MLP neurons of a small language model. Each row is named by its layer, matrix (up: input weights; down: output weights) and neuron, and shows model dimensions 32-223. Each number is 500 + 50 x the weight over its row's rms, rounded and kept within 0 to 999. Numbers have three digits each.
After each neuron's rows, "fires on" lists the tokens most often at its 100 highest values on Wikipedia text that the model never trained on; "fires in" lists the words (lower case) most often at its 100 highest values on Wikipedia text that the model never trained on.

L2.up345:502471541568472511457483518467474600536400554478484393395480474519520524512473468545584416408475499588597580579468498529500569487509490467379492437432524414522473585447551482476450460496588498417494477500532552508456503488484581517473409467593556499432504477481587547539477406588504526506489511517482547505474451558401559537496476548492481550545471462458472580552624455521551471460566482467490461515528485581507464541605437387441562512504431550482469479447433515461504586462560479377504452500463430525452503449454449548412474442523462469519417519490461536539463463530428504406
L2.down345:462513524433620472449526556486526550519486486437507519570600577572531444558494523561474518552446509470464537473391491612427456531484494525481515507499461452572535464496518489512458524526500494596579463460498441389439457447553452513574523461453477475478508521430478462375528531465602567458356483417413502500431523509475471479548576487553415464477476500479518479539567554517544438479482558503413559479451527445510487539634436588474464519572461467549563494468491430564474511553514530469525485474497584444472533483531530529539522513418522589504430493484577418431483425550410476512
fires on: " had", " have", " has", " who"
fires in: "had", "have", "has", "who", "having", "should"

L2.up542:408547528601567477600476529545633478419501472553467480553427479508495489399524428402561496483499482546524601558495453492435498393525453446509531463578532488539520502506462481420431535487512450550535534408400511488518541426544566487508479362455566479557495533582595626548522468553489411542545480447513490461517517590564523478503573510453533380554506516449438516504555533425486528440480579530488495501408423486449426541574481569493501444529460556478557454477582540504442525454523448461432478431463455515513496488463508518507542488526578569430578496486533478531526559415604586552
L2.down542:513457528513507484541575520485478520506477436461503491558534505556489580502450597608522572448465452405454581563497517650484529458525553453536441546570485471532422480577453516482518597416474545634488541483484557530444505488468471461560493535554535545466530429503431393508502505543489501455510499611504389515474433449516457472505481407531426487496591474402452530415565471516500358542511515486494487450575526520591460535560543548481516496599469392543459501548455538557457417521523444556530467515424576472493519498517474445523470506403466403555562477505509542532514509539550536446
fires on: " of", " home", " along", " port", " away"
fires in: "of", "home", "along", "away"

L2.up472:519517501516477557439398552488588539493433612623495438550460543466482464524520532580561539454454493474529440497501501431543414470514516517526602492494471526474538453430485474437522536416551496548533493445533539521524449389518518459449440561502456510532526513544556412498460501465452552490476551429529506394425539451494528480509486502509481503582533499382547475524413531503463476503521516581398416571462465475499406478471525496491468485455571517547508509472436480504508539399537528528531476584529545442619524531500455418513487517532479503498519520524469511506518597500524582477
L2.down472:473389465547524433540594434594498518412523446581464454538536545541488533593490434483465531424584542424516523536491506483492523532478485526513543442516449412582508520445447451554498506434497567537493488451488633511582496550521577504459468503569440454504434484465500475358536462475524477476563575466554454435560529469438502532449584436481516473502500522506534440496397521543613440467474424555447494464457531488474526532505608490440469499547513508524517481504511515428461490435392593486525521523453544494573509600431505523481467528543560480476461516537524507429497449509471485544
fires on: " its", " such", " their", " these"
fires in: "its", "such", "these", "their", "his"

L2.up575:475502595428482600410446521481577500507483524495457436491479554418481529484564496524466593536471542497528547603503531460559473403505510509396502503489522481529466527471541516330494466457466432548568535521520469487543471355444481478519439589538480554383489615582529585532538482475422565548540484528491448466515558421526546524445459505465573492525557353546539550601514478458425486442456448515495469514499476480521507468455461463458461587467420604529432472438453519540525450518505508471451511479469412510536498463549394549454495520541450502433534593477493569554519496513570465411
L2.down575:544435475502424455515515559495543525482571480525423505474480541591509487599503506451477505456571534512572440517509524361518569422486489495589478525533525414437561499442526473589478455348542511475523564538491491491532419529532500499530605505498455424549584405525423443539538558493516500509510580492610455362511458429465563497498476545507401498431457468492429530455621471568495464541459505470443560514517473524535516490540524416476473483547544476465478526499475475499490431544488534525531516475442524485404497468466511554471549596460478405467519429523535509501534471430465544529
fires on: "'s", " his", "the", "on's", "’s"
fires in: "s", "his", "the"

L2.up938:439462375438456492515488507492532500562537519454525479425460451455479616450464486475523484488501449516481471567512610479513487485454530464460577382485495577429470518511504579499458558550477466542568508385501603468422550482443511541527457505498428525517539499530430518541435582473409520568490526425454490519430466523437513521546491458515480500536518474528439561539481516453468445421450502531458647477558508441481529525513576518574578492473467542449513458475535609462512517548524360476612423550548496517506494526383536479454476462620487554482468480468548471507589432462428482539
L2.down938:437551583485519498590403448513469402531544459466508474574580492434530377460507467545375509549537563479537483473528454419448527518493506474536485596469424491516604528506522588534542504619511486535469518577426455533552503518492548588498508504523447453406489520463466414490459453592480471503497518486515555478469592489481551466579563596457446484524483526551446568464446516519473466525422473414569492492472551474516570442511534539471436487534643482524546387565599543538432554370527557499424524458472421441513571550566500459486495472602475452475466494414480491566616495532456491400
fires on: " by", " Art"
fires in: "by", "art"

L2.up211:501576502513518598528536453493563545418410535513390472539438614513621487502444561549540566507519501532529544502449554584487483411444525485434469503485498472505525487542444480451584542412484445585532617441570560520508540401476486515457490485598471474430495489473452480540532532460433542543545558448483487509513441577525525456539504462523603473566492429401475500483507495575485461447499463535517431520544640446552424527426478467494372465554507561449493492420459523567408563461527445480514530599440466457408464420543439574534417395523492560462600464487501531508531564528520484394
L2.down211:602480468446451477499474497420617559632521467583431452388573510422440577485545560515420498485441432550507521421543490446526451494501518561496503512485590561482462541490566447523461484516507479474449500494439421549437498363506575530542464546506504498453582474455546455536465438473557545549529417495571459529469511601511440457474511549528466525514481536394471469580484491488342475502441488467512495397536523525543543471504484548503546538435450422413522503444501559575515475584481389532507453437511476589582538507508493500488520496534508469458556485551530618530438475463540460475
fires on: " the", " a"
fires in: "the", "a"

L2.up760:428413443393578431484419519408506433476534480517543521462490543495541487481424425507555474534522416470491349475512519538498427453594533447454498448504536523534489455457450624441520599564534440572455580472460507569498510460529548522493524513498472394532437444546537371548535431457518526527561516459527481433436508547562448511526490493451543427472551531413570540510521582510505512404485541439374484504579571488462475484484492553486474511438532531567531530457421428486513530511411456528509525536459382555506478529491508462485503453502560425429494507522574507536352564540510494517
L2.down760:441569500592435557551503482498517464480504496391419472519495515545490413481470467486517474511592529478518486426502533718509466549494510595518499564488526460468527551511630486460492422560513435437535345540449483587549485516514477504455576453499467465474457473431489468491460518493591475499522465568551521511503503562495562472531493429487428542468502576517506530444474427487422519471428541458514493500513490443413539545470530464418452546476541504456545506517498489569438477551467552451546440445549526466521519475577500523405586449560406456496515495380442483509563475529474501463
fires on: "O", " This", " that", " Station", " what", " activity"
fires in: "this", "that", "o", "station", "what", "activity"

L2.up468:496544485496478498585531530385487445446389419486527511465426505499513493424527476551481511520546511409620568557500455497504499483479563447413527457535457491548589526496481491476393520535635417459532528498557514512526520459473464486441470503539553449543500544498435519439543537518498512568496484448496540461470417542468544503571507487542582442544462524482457401522565545488465465515504571561581495494423536427591404498410448452554490543548514522466495424509568551500474523488415551457464544461499614494395544478480549430461446446518554453483511528508583475496544617562530491523
L2.down468:419566482424497506485488517504499580508511610523465524511542504492405567533474472430529494514497468555432530517447533753522440472512490529491526440493427583482347529545501515400532480372417497525528503450504418418444491462417567553440512455497437554464517479493499461495424507491557492445520538600543475515498523469502421534497469448463529491498564551585531475583515455435535480400504527487436570462578392477469531463479594462567469490467533514530467504527532608471561470599509475458512540433524511612448518556490569534514453536489475490516587503578524574527470480477488519597
fires on: " of"
fires in: "of"

L2.up543:502446463428571539514469510523493585577409577516520509487452567548437533517402403466520470453471415628574445454482599495472510452452504482543539544488566597532425506575428524520406467471436519490482511515416491485460532513476492552570548555453481542538580494515525482483467534509509491463522441561424577515549514570437573451506521573504493417603472532357516486598487426510560473597501564482479502516487563482583534479514485540465491478456569513494476408466446504476508480582579511507485447331575450480425496509444477452526472503544502502499530452518498497430461518513485527533
L2.down543:399525582522420555462591496522496426498576417475488647519492444443481429435550469495470568551525500567466506470509471434457515545488487458548436455514588408481442555553509578457506398501482451492394442514531500528490546527553539558507597571531476407430520521471459444471487502434500601516459533505489516467544505506470578526567533478478463534466512489587416545495430563502486562488514598573439557398495549522512502597555564489557522488596378493449540475502542469461481472464518483553496491586535562560503471497486414481489527438511538448569461530455508466540488482479407486516
fires on: " at", "C", " received"
fires in: "at", "received"

L2.up736:501550617501501483404440483480498534502428561495511434488561542526520531439440532486544459550476473496632506451548525485519487574399505472477535453577531520526473532449585575453504408501510573485500538553403509522511548572455539544449465480466437544470516574534468491445554467433493449533563555476566590510457480508494516564522505567395468417590533448516552456385529567471457511499481530472443470583480419558582443413519483582516498515444540491498516533358505619549472564545525447503538511517478418486491634564523431472463468480486548492476608379444591601601485551466487547477
L2.down736:520436456479460552511498400503462408502591590459447439502459532467554396500452541557483452462487420538521558466478368406583472527427534529480494450479499530541471547432524541527471487484480422486525500590520480489408504491441510482469528486540549503442481517517564450397443527509548584477488498532543500519538404453438477465544536518458480534461571574598400500596548456503550418563539440421554542538561510453482542533460528477490511476518489495498503477534517528553477584364516507499475562382502493481566498512504542394525445552522547531510493464529495389496642410500475511494
fires on: " its", " their", " more"
fires in: "its", "their", "more"

L2.up434:409543567472492569417497503485502453568384560499501465532469516534539494544548527527536470500453378550502458429552434503514482527611527446493458462582461495490547492634429555510374459490572481531548463490443476475490365600561524486494421495429518496506548539547503479473521433498471392544517525492366567569432566465564501523488466583476529503503522515438579517529508392524489493507560514465493444510481436482535491394528422523498478532500626519579571550415489486434481573458534480500522447533570447464428562517459552463416553536463412591565490498498511544598479553496469541537
L2.down434:475449580508551505464463564442603562554576488511481556563485562495442482478499505474483555462411524570487546498397425455530571456456498454548466526491555478482494484461651474631542452411576495503484512405461549518504580494554545531430468500663608531451421472452460502560436524475615509464520482507377453560518542496515489430549533550562402496365497436534435569490519513472514429522515521496473542510463542427435580544558536473475500541535613492488542575450496389504513378513472480523508525442509509504525409510469451488524542506510559470539521465576501477507504510555477551562
fires on: " not", " also", " often", " necessary"
fires in: "not", "also", "often", "necessary"

L2.up786:566463421488443541510514529440544503516455492471431549558502518520459608495495476605542442501434489465509488455588583483532472592530429401467546529503508468562570471533526542424571524540562524493582499600572533644552464588520548498473491463572502525655531437504581462513539553447556534523490509495524542528418510596520525507500553589531523546482453491550477470507584541546520518415537404521540458474446546485519409491487564520417544378416480379486544482552614600520488531511466447455560506468468500539535476492430475451509477516551486521488468508549605486556447505516460524432
L2.down786:410580567420453445478465424506505549458512468443456503494484486549520428460562549460475460549529480545486470516572494459499538472437548677491434455498435430489458530472557523598535469560589388495417556573539485345443458470453500536600547469528466462449424539461501459475506415509501440461509503493457448473490612488457482509510556466455463551531456489562505565569509423417576518485522561488472505449537480541472515481511485454474521538560485547528558494507452476507445491449499520527502451593543581425485561472508563517471509565459594501585548478511418596476527467472497484615
fires on: " series", " mm", " century", " owned", " produced", " killed"
fires in: "series", "mm", "century", "owned", "produced", "killed"

L2.up470:468591550579489509517461501521486483456485542518525554507434492533535505484509507454605478608497503486517575490427517513509542360610576408403573516406564544466466486499396497411410580500450409592499528409519469597450501365436567559532469423531517432456516507462645495500539555505445493505537437537478449492480521411595533492481498433533554479554481454433506517487517475503466510429435475502569550455487588473491557522536524512488483458486427515496492409498557472570501530499599461567452497526500428464467499499469409459542457495569489482516493514493498581538477431517464494507
L2.down470:513554503549437530500548451447597497480458443434472532481530515473522464461520555502473561538636543547545516560577544395486459559504406493586488533545480550468549455427416418476450548391553600509469495494561448563535509410537480461463518617519506434523497574436508421529543527523569517514411478492526575503515390447454488551489469472487448457482554569475427656510568475559453464517452514445429443506543525559507475565448465477444496505511485536466481517493457472488505450509463542526431523437513556564526446453475544429453543500456543572471596467480630531584378440515586541481
fires on: " The", " St", " At", "The"
fires in: "the", "stops", "st"

L2.up940:560627517459540547457433481559462582503481464503517463613523510520558431536568541529444440522471501523543491531551425494465464471412533508469512505609537601426447492472492507513445512411484471537517437428347486515559532479516485521423489550514445509528556572539520482497501517490470476607540483550522515544585527431542548574438399556497548460524616517429506437488526523458481383536487582589480548513418445428492497461440472544429460477551491464538540381484471536380545476506556368518558536448500474544526521429433492433417502528507466549519511561511511551568443524521471476645
L2.down940:470510586537462471485492512562524540427486579521476579432544478603450479530525534451567454437515442579434533502467519466435548453518508506589513461514528590608406423545528458572493481503481528473463490542475550568410527592492565494525562485542515497484501365486430573483505540472512541530476391449581608481500488485431460579456547577463481533518492502584461467452503511511426444519471488448497506501431545556518506539575504565492526511515544530475526511391475465488507503474456504530508520553521517514506477431479447526591564468502432421483558513502472399415420630531531476560
fires on: " named", " called", " designated", " renamed", " became"
fires in: "named", "called", "designated", "renamed", "became"

L2.up788:562523516462504428459485482501511507521467478566478458490508554498478466516476454516567485505491445610478492459488513502416479496446558429474615480432419555654606540554458562545438433520493359461419525444552564530493448502590502488505515523503422533490520511522573484575507566526503472463493453544462653429522363458480441484536510613468600535521629495464507392586473492465491515521555467524485488533532487438509432484495434479543612501464500455499540435448523455473488549506598445492443456539536520464455473607458467523556491497522559556464573462425444461494511591520522511429
L2.down788:423519470531543436488499513564448415460520588496513594473495463535438536497488565490558472544515529531428495427412559671454545469520606455472554381595490456518491478550545460455484457549456509480564526564474443514515476480438478517532586482504487563526467406505500492465434546542474400435460484466542561498517415474492500521512425462544469419510521565452533545532423474475515450482537536432495540489519473416458599456509512382508490419538435546484523503499400528528459524534462446473573478540456520467565485517488553466494561512349458536463495437536502486415490503567546533496
fires on: " during", " after", " before", " on", " later", " about"
fires in: "during", "after", "before", "later", "on", "about"

L2.up509:556475583526541558453477488511549514485500495500548510602460524454564456413553499407526517579483492516522557453378534543589445497595565459502532550548526515469440465524488514429419540491434504582541551416527518490509528448479552577527510497639524445443454460531574560549500526388440509528614439552485535486525520490446509502478491470594516535491501518409491547448528527434456493539436572551466509446448591390533526541448444498473522506594420419535510486518550502559467574602503497530478486511496478510488505413501441519491427513570467416497508467507489529519463433540526478557
L2.down509:586517512456425539496463501516640483433489472571521590478453479499500460545464551494506503502522487535525482544460588452461501424579461512648502494571502546602532490390444517492440509442502585555464493526459507464494471477529468450515510558602481400574504530466502482512424569490593615459451483540495511407517445539498478576482434483506483449486527502493395526478602475517502500457543470441437425482509551537461494547427536487504518467496508486536425487487492464445491453434492537583446555534455517543551468385504514510506529530480537507513461438482614512431486520581531585491
fires on: " the", " The", "the"
fires in: "the"

L2.up122:524408562394499474467462623457511467468484552524472497484458541570548504568524459403458440467443562465456537457478516583504473481486472487490590564554505444479542521486504592512459519488545463444503491482501506489562414438649536508481486648499557520571500473573570558504511463600562486549541524442523554453574576624547400476467543552535494584560455499517528464492549484572542486560534480556415421571554480515436422531507399494523561438486547456434539518495470493495479494471531505436534485503443461626445445428442493517465450432411442463491491532517473537505462493463584564413
L2.down122:420563542525559491502486423559481481477399474462480516590492526557538527575405424536495521550499521405450519523429556565464483508513594578433533561521519410583516517501527529493586543587518509536581461470554531525474464536442397517482521425471506349521456500512587436429494500495431566461454495469488537477486599529504506505544492545438424414461463473441500597520479509449548397461509503522492532508492472473531529567490457525480512477514490537537512523495428464554484541566408495500525429508448608443502551491538449510598509488527451515570496569473369455458602515527436444529
fires on: " has", " have", " had"
fires in: "has", "have", "had"

L2.up809:539564655485448536473471555496512589433442416524489382576426630495532540494518456567538516423450511538571552544467477592438527404440509470514399464467457485508510528465535464497511520441541494621537577470493532581436487499455490527425478442607569566508526517534458513579492410448456483564581617554401487446531514491574484509517507512441595581475531420487484513509476559508459554452555538506431549573538494507483570500468459477463402493498540540494515560457421476533550491487585439492542539527538541454406462489450555454435407498455511528467457474470566499557448511444553535506
L2.down809:470567498445480542444527543428544536476497438537513438495484504470489586448579521486487479480450484485543532553480528719429420459513426511433449450501511512421575510477480480489447460372517479534536491503508541577429477413424550517529400605523543518495587586525465529480512478454467512461535464604458471439488535604472488637542451614506528563431595456446471506506475526502386507508428451512456509499518565491479381480509498514494457580528448462516530486463519483471520513475571503486521634535489500460561489557474521432425458487451484578536471492477605567525354501528562518527
fires on: " the", " any"
fires in: "the", "any"

L2.up824:485542514431572448476494532429524577592537580505556439548518513455411502485486455538433500421528465555534571463577570488541403492479571479428477473530484459395580489468606511460510436520511524398509501457476480551513492496450513450549438508584532585521404484428495550434518502489424466496546475489517509483576573474494441450493495518541513533534559508417505483531464513519467565433469480449541536414491495522547547446445590458543504562452509476591503490448392471524477490497501452393606465511479419493415396477434559534408479460436634504593598507547512495541478546503502563470
L2.down824:380541459478419543595500477493487438477549418518481517417499512531547484538586516545479424606486519483511463576497519609508509363447529579520514435429486418490481456468415551547521575533565529623470522493463501529365526520502462360635513435404533465478520525541589444383480456542473505468560530509459489576525458455521487489599458567536435468551498515614451458452475538488620472434556457593475500523425544462489463463557562464516503472498516546547517514575502578533531549438542471546476527468406551468468568501499499482438462580459487485544572520489522432437515410537489425473
fires on: " that", "(s", "olog", " mm", "ast", " model"
fires in: "that", "s", "mm", "model"

L2.up277:592486548485562495472539448460511406417456471539470442386479519464556573437498467464582478428487540537546605520434586523468426468530455445495455499386546524514527431454528546514463529501511391552480530585604549468528515557481531517433499464530559514486399510591533423512475555510557482497439538492574535543512530487569505452477529588502568483506514502466463488545455424494426541482443568547508456583543441486517468478491459513627540378417542516531555464444424565488587636534497426554559430567598508566485507497409508476455555422514507433486506537492500481492492594480516464395
L2.down277:462531494570592472390524562529445446381477472481426477586561450515458509505587463419498414491576460481509431511566486630415574483486539431483513581543492476430546514445530472506478563491521617535574441535478435475543527519476454544485413464468532432517492445519450434454469555561476454502501472499511519562518486485437509433500503531503405461521448549463486531474512621508437478515553417559501525539477431390448568562620455565467392599501592450491460446529514481525437447489546494352498526422480597387521483485513516438496542523439470425528427543492537564493522461551429463462
fires on: " which", "es", " that", "ca"
fires in: "which", "that", "witnesses"

L2.up448:508564452446448429531504523438440511427451540557480470476547422481404485503492472479549465462415452599477486556470532487467460510484541481486596447469497478594488472535417518411562538508531445524447559477516507489538501492511508512536509422502442612417487550400536509550446505521521539403446382474430514454472461564485484567516538533543509424514478504485505554547507433469594507541428582465550497504507486527510525487555440501470529421417545569515552514458414593421532411544537459614423515426521412549464512534443527481387364474477483465539487514435513457489514458625443428558
L2.down448:499493559526515492414450473554468435372462608381531607541512539553486436481505536550518455539535487463462529463564509555468496541506448536485530496570518508429569568474564475488422396499476551523624491481463494599486439477447466414441559571553505468470576410433498447467513573498520466504448600567507480550697520417463592549490479548533491519482492510583473485455532544529507423481517523473469392534520535532461530570468528500455486582545522442493502482537609464547445582346488475469521531500443544577481571438487428493557492453485457514485530472542443566510409524466591497472
fires on: " at", "ok", "K"
fires in: "at", "rokkor", "chemokine"

L2.up633:523551562522483602485484514531514479406513560520437423465447573452624477473482514471560567501487505451583570548449592562536430404515442537537472533503503468522573467463544452489490506456579470598576523476479526592464459429461555531469461492547469507507344537557457568467529484365391490596504450469534499505518408519458594390532478492511524436512485486467464588472523592487523587528493546495556583490552600497398543550478464488509416473547443416457444491492469526564502530510452493526456474542553500498545444458522492528470482460538507498548577494478493575541491514535508469455
L2.down633:497536431557528514490462533493533464563498575495435495440432429485532431482511517489427501498476417486534424394498462506461599585525476475522418557500442504436532475523548505556502571497533550529548476407414504540544525463611498472460489496538520496552539550438522495465532516451516517507441413485497620423481459539437435452451549598485519439601459474428511577515560609487470485538450594491449492605534492448511472471531396498477529484540452470497536494431474508535499479502500408533569499473505464526488492536509593382495550494546491502499577478458461508531364465532449526494
fires on: " the"
fires in: "the"

L2.up58:470500435396621549580496484426557521499493465508536491534464580419556555513428392440515416482519456518442540496526633513434409513442515460532575525470487508561464459481445490397520496479481488522492531445449541519541440543451521461505472431493518462527556526514558489531498481472444443478434525488518530532532484485549485543475478462559563531480586510427554519631427645501490524407434511453520453551454528474468558497539477502555521494553537521508627491510497422531519425490437465464501469517563468567400501556407448540509613480502602490486473429587580633504466450524579495434
L2.down58:495453459444431521580606532515469470414490506404510514540554540441463470456445430507488511586539423520533465469488506620489515561464533507480473656537503458454562454538519561441488481504459547608493420567494526525527515487550481445474485531521537611487457534513498444515478479518562506459494459514490398528514462463531541437501555497529461520497495553451470556477491504486567504448485458381469481566502536377501508446511542502415495479552484441514459577449571570462519504477484522537425515433428504455476498490545553438492471595437371361532424507523554483448551503591479451557
fires on: " that", " at", " about"
fires in: "that", "at", "about"

L2.up887:554523620481490536472450616443486492415422473456504415548311528428528490449505484473547514405496498490566479489549534505449464495474527538577539509495451457533505478545543406482460558465499499479484536468528464525414593533520592539597417446511409598572403493463498563473504534428454468507546484503492568519449510541519555487522470547504528455528493443506517533505487594433446525484523408491520476504464568536461457596436430525549417472532424476447495480495507500576521479526515473461530515514512557485527489490532478573555465497559565488562569509613484442471437514465519499516
L2.down887:542450508496450437475517513501573591396486456468467529467482550590483467502420503411447482522520509549605506477489561346509478523502418572534528514536518457489491491470584453503471445284551556495435557508456566495577488492450503468437579506585437397540434477510537455463548612486501540507437507560597501551540524570428539498522440463561454498492490495490415552421533459535504503473481547585476498533483505472532581553482500585471476519521488413515477543509403556517529444496451501480426502523487576542480506427453498592480429479567460456504498433495427559504511491493537493545
fires on: " the"
fires in: "the"

L2.up349:455482510560365606468563562456462607583499517482516431481509508495413490597565579536558472542499461489520554507548462516482367547549452464504425505471542470521422496509415460525551545466492526537454426501484434591458463447500508544409445516548501498496553529460506485526481622542528432509500605524500481531413571398560615507514574626416498550529553571464550500583513517543469482467475362539399496583577467456557461482509531435485492457532664526568491417439512495540475498499504470509512536459530476483493503429460534560402478531512422477547502510532455563493381584545468446521
L2.down349:522505550439538572545602518474582521454476471529497568505453500610504531508472547514447480501571520606471521426389580572490459471455542538415477470523522553579514572504454490505553498440551470491509623473465519446454597449419426514651468496454519588479516477422406482545487527461498558487428535539438485523482425478487536579532536565470505463409544495537532521516513433492454415533494453469576500529412558541408529520483504550487501514539510507559533386444456466392477413429437472535533516517453578455501476519489487569459579527510521463401365473519511552465497444611560494454
fires on: " also", " not", " primarily", " those", " generally", "ones"
fires in: "also", "not", "primarily", "those", "generally", "indonesia"

L2.up402:462519540574502467459407492509473516597524444520487400563444523446464502381518562525475473536424507624538553595492470440480504506546579534541496492408489492402548539527511583435451504486506454443454449420491496502526438508460612546483410509474502457548443493514607530530469428533493545488535453494496434443403410588459490518532472582432534461567557382442546535559584526516517476543473459438490493502519558507495481572500467494612526510436486563466578422522398542437539515552619432431579568533473509441509516485440538475479529491453578542456489500579532469537469495547543499632
L2.down402:385492546497498543493489613535505486563551491431466497464441470565533436519562512452408537473477564513498535456519507539495572544532528422530463591507519480431522558480478529532527470330486465467500535553418507494484477517522387516624480501537445459456464533480354501473451463491520607523499541501512565486538533484507528555536530454518467497522436543531476525477415553493556471454465469591470578478468495515517422565510507578521538540514538500555565560551417522499495479475460429472492452578460493448473516556514565485420567472469437479468530512576508455429543392541440510482
fires on: " by"
fires in: "by"

L2.up41:474505517432492538489386495487520541478484411479506438548506532437516539589461479473527499546525433560509493508457575541425515518478489465405515415551496535374463610550580608521515540469500565509468492492466551517503524454401489361444470497498540495548557423524466471554502501507487524518505503432507481462516504475575522550484462476426551444545444451463569431569527555539538516537493551536454476496447514485542607434447566488517455532586502552483478354450406439398537478489539507584450520472613417496486511360444487427421455521555519476518468559556474524486468486530482541566
L2.down41:506537561523593562448507543530478524451512497488461546560477587391384509457538464456505512430505456558370538489579538582537508542520527506535541526545573547505499366560488500444521566437534549515485474599511669552392581447639451408613478463480418560395517467463488507437485424476555487493499449524553521482444447459472465518451472430542434508476471427562436590444504527469414524496422451476501498547472524516478458516475473539478507597554556460522509570393486518471490516490543456485504552475477485497616452511466486428516469542501505530488475560502483400506442527537506523555
fires on: " called", " became", " took", " with", " giving", " gave"
fires in: "called", "became", "took", "with", "giving", "gave"

L2.up709:586609480523483531470460490381488494580438486575516435486455454506656527551597426493526427487401498481567529459475471519512473464521530491536562430451506497476546540450489524464481508539491511536477544550486467495561496513543556504490432486516545543493408539496525520553482549460481546564485488470616551470429433607500475489511543582499468595422518447496488555572538428491515550507461529464483509506424493527541477556430508453414425501367583494416466496446556543449538414448460440550500483501576411544523428376411453525567505514543590468513543448505562519427456495572511393439
L2.down709:447565542581553458474482468466488565476474579363483454506610581514424460546523433475447470608556502412449504554507477613419512529604496502447456510490525524471518494461491498503514478565483478570618452519427582507428365489483378593511508422465580469522597407465463546529498514504533532562399530514513454522598500442532526553540567508571420487484389618475502490439436507561583447519444528528483550431571519542484446471471544513449536500500525492521539453470478395496456573448561460549488452473484504445475558516575480461520465533433433566544435492560502535593479443502499539541
fires on: " were", " began", " started", "W", " W"
fires in: "were", "began", "started", "had", "have"

L2.up264:519572544471432590409461552432525528489507527430469456456425541465449514541448480483512578480563503568597464461499501486385565421415584517601483504401531531457496507486510450421502428469553513521513520481488539536525534453451454546505518604488518485575443552379510464511467466447407363462465498537424542474437472484550497404580488475498533435584538454525550451540489521570523577487508470481522524564524491510541558462566437469409373567531532504493561495523472542473497535479547423526550472531592447511432515540527488465436460496507516509500596502502527506524410581483533621432
L2.down264:411506548551461505469450550492457543472530438485414540477493489603554486476606441593467553465494585512508559474508539558498508559576540460496434516445580495450420529541573434682468442472538458496604572439554522565539535490544555448422508499468472433515471500530529499466413486505589458514583531475602493465499418490436424485447575575532487489587556441521441487354439404546514467516498414485515545479528476474447443522554526490446487479505418459503482423501496540509505478492525523411501526523565451532579463553555563453579522485523483499483477489499444454428580493544517535530
fires on: " their", " which", " whose", " those", " its", " squad"
fires in: "their", "which", "whose", "those", "its"